From a checkpoint of a small transformer trained on Wikipedia: 5.44M parameters.
MLP neurons of a small language model. Each row is named by its layer, matrix (gate and up: input weights) and neuron, and shows model dimensions 128-223. Each number is 128 + 32 x the weight over its row's rms, rounded and kept within 0 to 255. Numbers have three digits each. A neuron's up and down rows have the sign that makes its largest values positive.
After each neuron's rows, "fires on" lists the tokens most often at its 100 highest values on Wikipedia text that the model never trained on.

L6.gate177:134087180133116131101138124099144146088092210112127088107141154139129074176127089137140153162105211100082200138063076127187085110127097137156186112129122148162095164179082170121179119147161164172141153107118120102159177130096083161098091100118119166101145124193081110107163140141149174115
L6.up177:052104156055142115122117078158121140079080167134140127118162089117083120113112096114123093157084115090099156117197166140057117077142110166138155101185081101091117151101126100097099043162159065119094167101071166122113147142107123119099098174116093104180108144130131170135193125181170139111
fires on: "qu", "he", "um", "ol", "ap", "le"

L3.gate384:061124101132108119105048178154132146107082166115135054088138124092095069148217132215151135156172118148111124137148140098154128141156141106141161145098147148136122147153112119136120119118146108091106154132133191137128108094101171141153124142116099166125129178071099096136089106128118178094
L3.up384:149135115055161123067093162119166161148129153064100112104131168166141124075164118168119124170124151134174139087099159123155143093093110145136135160102155073114179150113111183193113106087193202100094110153097150184120184089174148120146169160104113143142154112083127086158080140099120109071
fires on: "ot", "|", "p", "op", "or", "iginal"

L3.gate36:118157122062113199133117118187113140190121142143121146160147111042108179134155116156139208063172148146081076138099063141115093131120119107151125123118126099113192133078151081120112145093104078154100121120109187104114169138122088159122007160155072084107122083103110152202114142119098086144
L3.up36:145164136071135115079090131078041127160078147193131093124166135149126084081130161125123165116140130105179098150140131172136164138129128046089133082099141125103151171129115143153152147081147107126184137132134090084169096101096177146149123105090165153138113143179143140113134115137065084133
fires on: " rel", "n", "t", "nd", "el", "urr"

L3.gate169:149116121102147180149098139126128093099125121163114180182182149140127081102109147149129120101129153129110128113141134130091165147107092084087126136118084138165074097123150114126143059161126159150155072120136187151093147122169180146110093144137138155096150156106070126163082123117067149099
L3.up169:175126129094134192118164130133062119104131068149110150121161210083124125116098141128147141035142181093150156096102111085063116140156121136114145110081088075093152102065120095126160124128167103164123102126152202128124130113048177053127127138101115096131106113162140129128093091096126120066
fires on: "ol", "j", "n", "ov", "ch"

L6.gate360:155174123086137093116131171163114081129173089213163170109157110119072130123023108129150109176157214146116116172115125165088066087130071109108185180102119147190077134125058171124116171156109152114113112136127107122195076166125167086104115149134111145125161172124080160145141180105163122114
L6.up360:162139175114159171096052130122094103119098137144194166152170089162116142134057153135111137145104159093181124159095076127073103102180122086133140118124167080113154126116134154133105169105104223069141093139124123144147152112107185113146129185141137092172171126149108098085141133156137143136
fires on: " H", " h", "H", "h", "b"

L3.gate230:050082146127056095096164072105159070101198184146109157104140099136141134075065160130114150074166101135129156161203136141108103090141120146127107168118139096074144102088106125143180130106169132128182137100133093157090105157165158174140167107112144142189137167110148129178139165104121163159
L3.up230:086150060157098117145156119138138109106156159100180149112109147128071097113111144116151132060138106135114161138174112129072129134148073098120122212079135141110107200095103140103170188108190161119135102121100206129151118130139123156176079130143109131181167116124145142117138142033101162176
fires on: " m", ".", " ft", " resp", "s", "m"

L6.gate288:122080130112123172122155124145101186140165147186113111086145149079163191114086168153086120159169092170135167140103110095127088174137160069139135147123118104123136113105125125065126154112211159166133119142106165170129106138111177080147049139121151117124122167096142176176121135109112095094
L6.up288:161148150091190126154085124171106118153124104173155117166151087123156129129066161173105165145113119176111151156158110077112083097155112071086120175131154115160088124156118148128122140089128077165142079173118085118171136178162125178185127112185116140126082163109121185146113138158130073146
fires on: " B", " in", "b"

L6.gate379:098082081134097102072148156093142109135155099149113061111125138078091161154185080085198140174071098177130097152136139098189135143101126121140170171107133165066157057143165106110189151110154145152125124131083162102104136220115120132104126108147113108137092124161110143167137128119066152195
L6.up379:114095121110140089110123089154136148138135106148141084143109134109166155091128146194089098027147122175145098099109157164213113064167114132091096130146138096136130126145175069085123066125182122163103146120086081111113147157169144156095106143085114120097114088181136111119156107137117164152
fires on: " and", " stand", "n", ",", " &"

L3.gate15:115096168073189148162171152129104130099136131160139147160081124106100109157132151083091116192065160152181196149172135154085158151135139163187071122121096133056154147118095156144084132180091131132121159188186106140091157113153073186156171106140103089122101090138124121087125137132115111121
L3.up15:102124162081129121118123090130180085141108189118099079103115080165164069095167151161079180064089113055140115132102157146153103157055110111061118152167117186105159100136142149122147128094121138095142141117108165142110226141117125147149091151171100166144139120096076203075129108137093130106
fires on: " In", " al", " At", " at", " b", " in"

L3.gate50:159150123093099131180119109095123159097134106082117151085135163129182125145131134113135099144127089051065124124109108186088104074144137080109130108108155185086077208169100111097099082071143103132114161170107121096083070168116161106119215120152133145161082169064151057172105175175134075153
L3.up50:085090095108075183141083119097122127184102159129157132135108135144106141161094098087070153123111074145202138150151113150123120140171108136084153173092100190119109162232147154178175169145156106133109087131109154136102089124131118162122162160153090137124149162175138141076112099107089149088
fires on: " un", "un", "-"

L6.gate314:150120112104099137175148164146124111160170136124127162172134153119121177090149163182130158157101114140106084090140105110128122160162098107171156100136122148074139143141134094137109100131150057102060123144192122133124135140108101125124167128126176114168138094166132024164115134110102125115
L6.up314:188092095070135126129089089093143116114165153137077090112155203139110109104099120167097133055081142129106144092141119093179134099146120094130105138105145209178086127160126107120099178115151088115058113104123130085132104123087120139109152130111157138047114096183116101133131138055125097163
fires on: ".", "al", " &", ","

L3.gate94:092109138177079145104107097077109144142152123150141121124140137122137165149087175129102119170134150166154135181072095109155144172108097079108114208166136075088117091195124110084172154082154109138092138156119177127138143128124105123129166127208137185156101120133086130115175199086123155128
L3.up94:158151144111125122137117133158133117188099172181158147127153151139071099113118112191163109106151141180134082107133126159083146159146170153110117191081070098164125145116149104107147141089143145085098056056106152130104191134165152144123065130135144076147160107140121132158113173131164157083
fires on: "b", " le", "-b", " =", " k", "y"

L6.gate282:119090095095145102079149112120133161114065127162121132172120183177098080057185094164073112181130132146093203139147164143096097107115093114137105096118129106144076106174143133151116070122106214128120137129164142099147108172090109110145114105134110129154144152173104144107105150121123174126
L6.up282:151144154129152129091110144129132151211079150177075120107148124090129167127154127169148106126162124088126098143134092140133087149175102110072147087131113097109141132136101146220115137202156134147172211130086140106130082115100128099139117148099148119169179191110086148124119213138111167089
fires on: " l", " L", " e", "he", "l", "ol"

L6.gate243:164134097133164074132127069132133071170125113102119128102159039137158128058161164161168107200131173143125115108126159137137088070217127105166133135131163086138122201150129139142084171100106089122113095108180142112087166179126097128127113102109124057127161134113076170163158156099085130110
L6.up243:130126096187133107073153141094076144163092119134081139098145069051147129098147141102144106123120088095087163134124112156119122110170173123122135199109176080131158136061137101173130162107150090090082110104165131141103126099099139135167154135111158126113149126089057174153130151140169076106
fires on: "1", "ad", " contin", "id", " add"

L6.gate228:133117079137160152099080178124123118137113145086156134107139141164060114099138064179087134102119152124083173127145163112092164082105134117177136132056111128196080144144116111164178123134162092155149160193094117148091076079067156153082120107083144167075154091167207141141126118085116100121
L6.up228:183097164153155165123073167132136100089069140121171138143139093171119081193138145136072102118053160165106162109112149067084153083135103158152097098098108138135140128158166163148090154108054128144139144151121067142111171129179101180112143133062168109153143135054143151081132161126114130158
fires on: " D", " She", " H", " Je", "ep"

L6.gate265:097123115136155152142151123155106107120124115146059105142164142105107161144109133075141131091152139124152111097133121155097109131132149126069128133121122143093100085161126116101065099082155150083192128206111184088036132076161121106092147160137130152104118088122113110106105147137166131143
L6.up265:074103157095075147127127130153154104122101081090190145122117116118109083143135158094089129160126139112124137072130138153098117111108109136114144153147196157160144150147105132104149157131205158179099166065154158130140082077180186154136085144143063042086139099158107103120128087121184137140
fires on: "-", "very", " 1,", "or", "ir"

L6.gate414:137103097212202134093122132121130142078089151188167136110160144158142100138104103091100181168143127133166134092131112133122103168133132135125102136096143133165104083125161054125164098180191075118148060163134098186133089181188140096113058132092112135025124119074183170094106128215111141130
L6.up414:117111101133118113151127122166142177135119150117140134074129142179098089095111180104178081125113138088118083140161071101122089142121138094140136104081043085116165067151065178134125139119160037118183135109150062128068122123096116108095134101110161087161158077129137128133125117152129172103
fires on: " C", " K"

L6.gate205:130059135115145161153045074147123067087120123166143106156130128111147084150179092098121106143116166100152098108153148212175088135130145102140111157141135137089135121095120194105110095108145139049120114114144082083121081158148176094174138165153126152165180149162089110143100190105114089085
L6.up205:135092179163130163152103121100119127182154168058137119088096197139163135136117143121116143116173144063114099095217110114022116129121104099157143171151180138180160124152095146121140146118144194123173156135132152130163136142106103122139183117165084091127144124169133100116100147079128122139
fires on: "T", "m", "-", "s", "k", "q"

L3.gate280:151129058181126114112123192148188089084138111116176101125106131152134092180142101179160171180194169174120130128146097139105049156148159088105180134102142157114147084143118146151084109142168117127117192151125112154158086130097078111138172146055100164133110124152193130169128134123133158170
L3.up280:142138065125160089079110119114146138106126138138109103105105183119131163149130154104164068088133118181163121107102122084102118206127152100131100130099047104177050086151137154072106119127111123141105163165107098145122070101122131135151120127151165162134135114123152128146136088120102096139
fires on: " C", " S", " Or", " An"

L6.gate403:141115081130152106147100144130112131147133059112163178151138128154147165098106085167067087123138167177134110127122161121097138103127142116173197133157160171091137101147123175114125084186096123109085184106088061107133115104147109108090170074154124160132093082156094110103123098109116167083
L6.up403:113099135157173193124051093160102187093132104163117129115137106122148137136133076153126074104144087167149144137095104101101157113137081094085150125131112129141099119129146140136123146136177112162098126174150112173195114127113119135174116108124109122104090135141100187168126084141072106109
fires on: "im", "ard", "w", "g", "p", "emb"

L3.gate304:175112112161118115099159118132097087130187127182048124145147144171129123128094114168150132139049083141118164076184139114095128137096106135123154134152161158104058123189083105167073108173077110090092121135161125098159168079155176080073164134130168139132154127146139173128119180128082146043
L3.up304:127139133230148148094144153082123073170087149174108104123115136093139153133165119125109148151075201134164089156163134102083217155170148120125143119109131113080122120068104073072166192146078107105147119090142155208114119123125149126117102108155107081121191182104104103115064153106143156153
fires on: "al", "or", "n", "ol", "man", "ah"

L6.gate204:137124137108101157133117105173137080147152213113140128103125176137094102096134099147109113149170155077162124085109113184090094150049122113089123120131106118141098108159066149129086160098117129165082124151123093079156069185095094168141158154150115107115136144198149113125156152174104179187
L6.up204:097062089136138166125112140103161119104114131130162125133080055189127158120157131094182133174140150137167129159103130088117125050100097077105159179105134172102160114208047162138074175106116138127096090167157088139089133140162094091084132120139053121082093136174110192107111178110155179179
fires on: "–", "-", " L", " |", ")"

L3.gate12:121142155103146152146091202084107093194149141153139168133194205113131081152111085152059117062135159089123130117111093121110113145155092114097140115135139121139168131109157159075111149117074107148075105147075139181177155085133200194127169131207140126074113148118131185157127129090148027157
L3.up12:135171184090104148197076162109115103117114104073100124104142173119049168104115175159087161095166120089167162142111084168116150069115081179146136097102127131068162108101150133165138145140099162158191130129116145117156109109110131122166124115126168119145150127114092103078135182102152099052
fires on: "f", " eff", " def", " rel", "el", "t"

L3.gate404:146144127099172195145113133129134156135119137147099137139107169158154089153161075136096097154138068195183129138057212122164136098110137151147169181173120129119161126114193125121106176128137122184110108137109161113178096115122100108147174130187146105150124152109124122209143094151112095152
L3.up404:113125088200074151115147124115151089116146153139155098103087196116094121120136111143125165167106130130123133094105150135167110103125109150181143162114134125144150114152174131120129182168179121095165130090159082088171158152130142117123097138103163139135159186102177086116109164095107100112
fires on: ":", "s:", " |", "″N", "ation:"

L3.gate64:100084075054129111056135142161123122111103155114150139188106134088140157165096157131144125140102191069094172155150183138131142166158093160112150221129130103131066112097051123075102099137078113137173105112134094202120059114130133099126149116126119119119149102090110101141178171095105170123
L3.up64:091146179149112181143157114101124119097169182180140189142104161066127138135152137144128057135113119128110142088155149167166163170114107141102128143183130134182141119142081104071123105126130066118107116075154110132228136162170101184062127077116200145176152090129209165109164109113162108176
fires on: "th", "st", ".4", "nd", ".3", "c"

L6.gate364:133156128140140202125166151144154177118085152142131107119154112171146084137106081141090147092165185097122142076127126091014182112156128163131115100102140147167141163140095121161148148093169140167123204152134180141116166176109117124149138115167135151110177118106202070138093208169099124106
L6.up364:125150071145208141120102104126219155105145147133109158169133156150177103136103077169128105169141157151200147127156076088070088103186117107110099113075070062136109099175099096172128113098101105059136150136160150108173109130070113143104100134125142132082140130126194080123150193182144101139
fires on: " D", "_", "^", "^{", " M", " K"

L6.gate111:174095171173128117122119143131183189123109149171112119098082177138093123134085116124067078130154136185069098104130090152154154085079109166136162086074116104115162049151123116169117125128118173087140136124108152160105119108154144157078091109128132115133138101146138083168120144121123116116
L6.up111:119107143126162174172184107107089145224157148083150185100167164104130132113162051136158102176156167104099123099074189142154088143140121108121109090216110107106135124144153116201204127154090123153076209172140117106098155102158113070122137112130119170201127062141159141120110158138126132139
fires on: " s", "ief", "ary"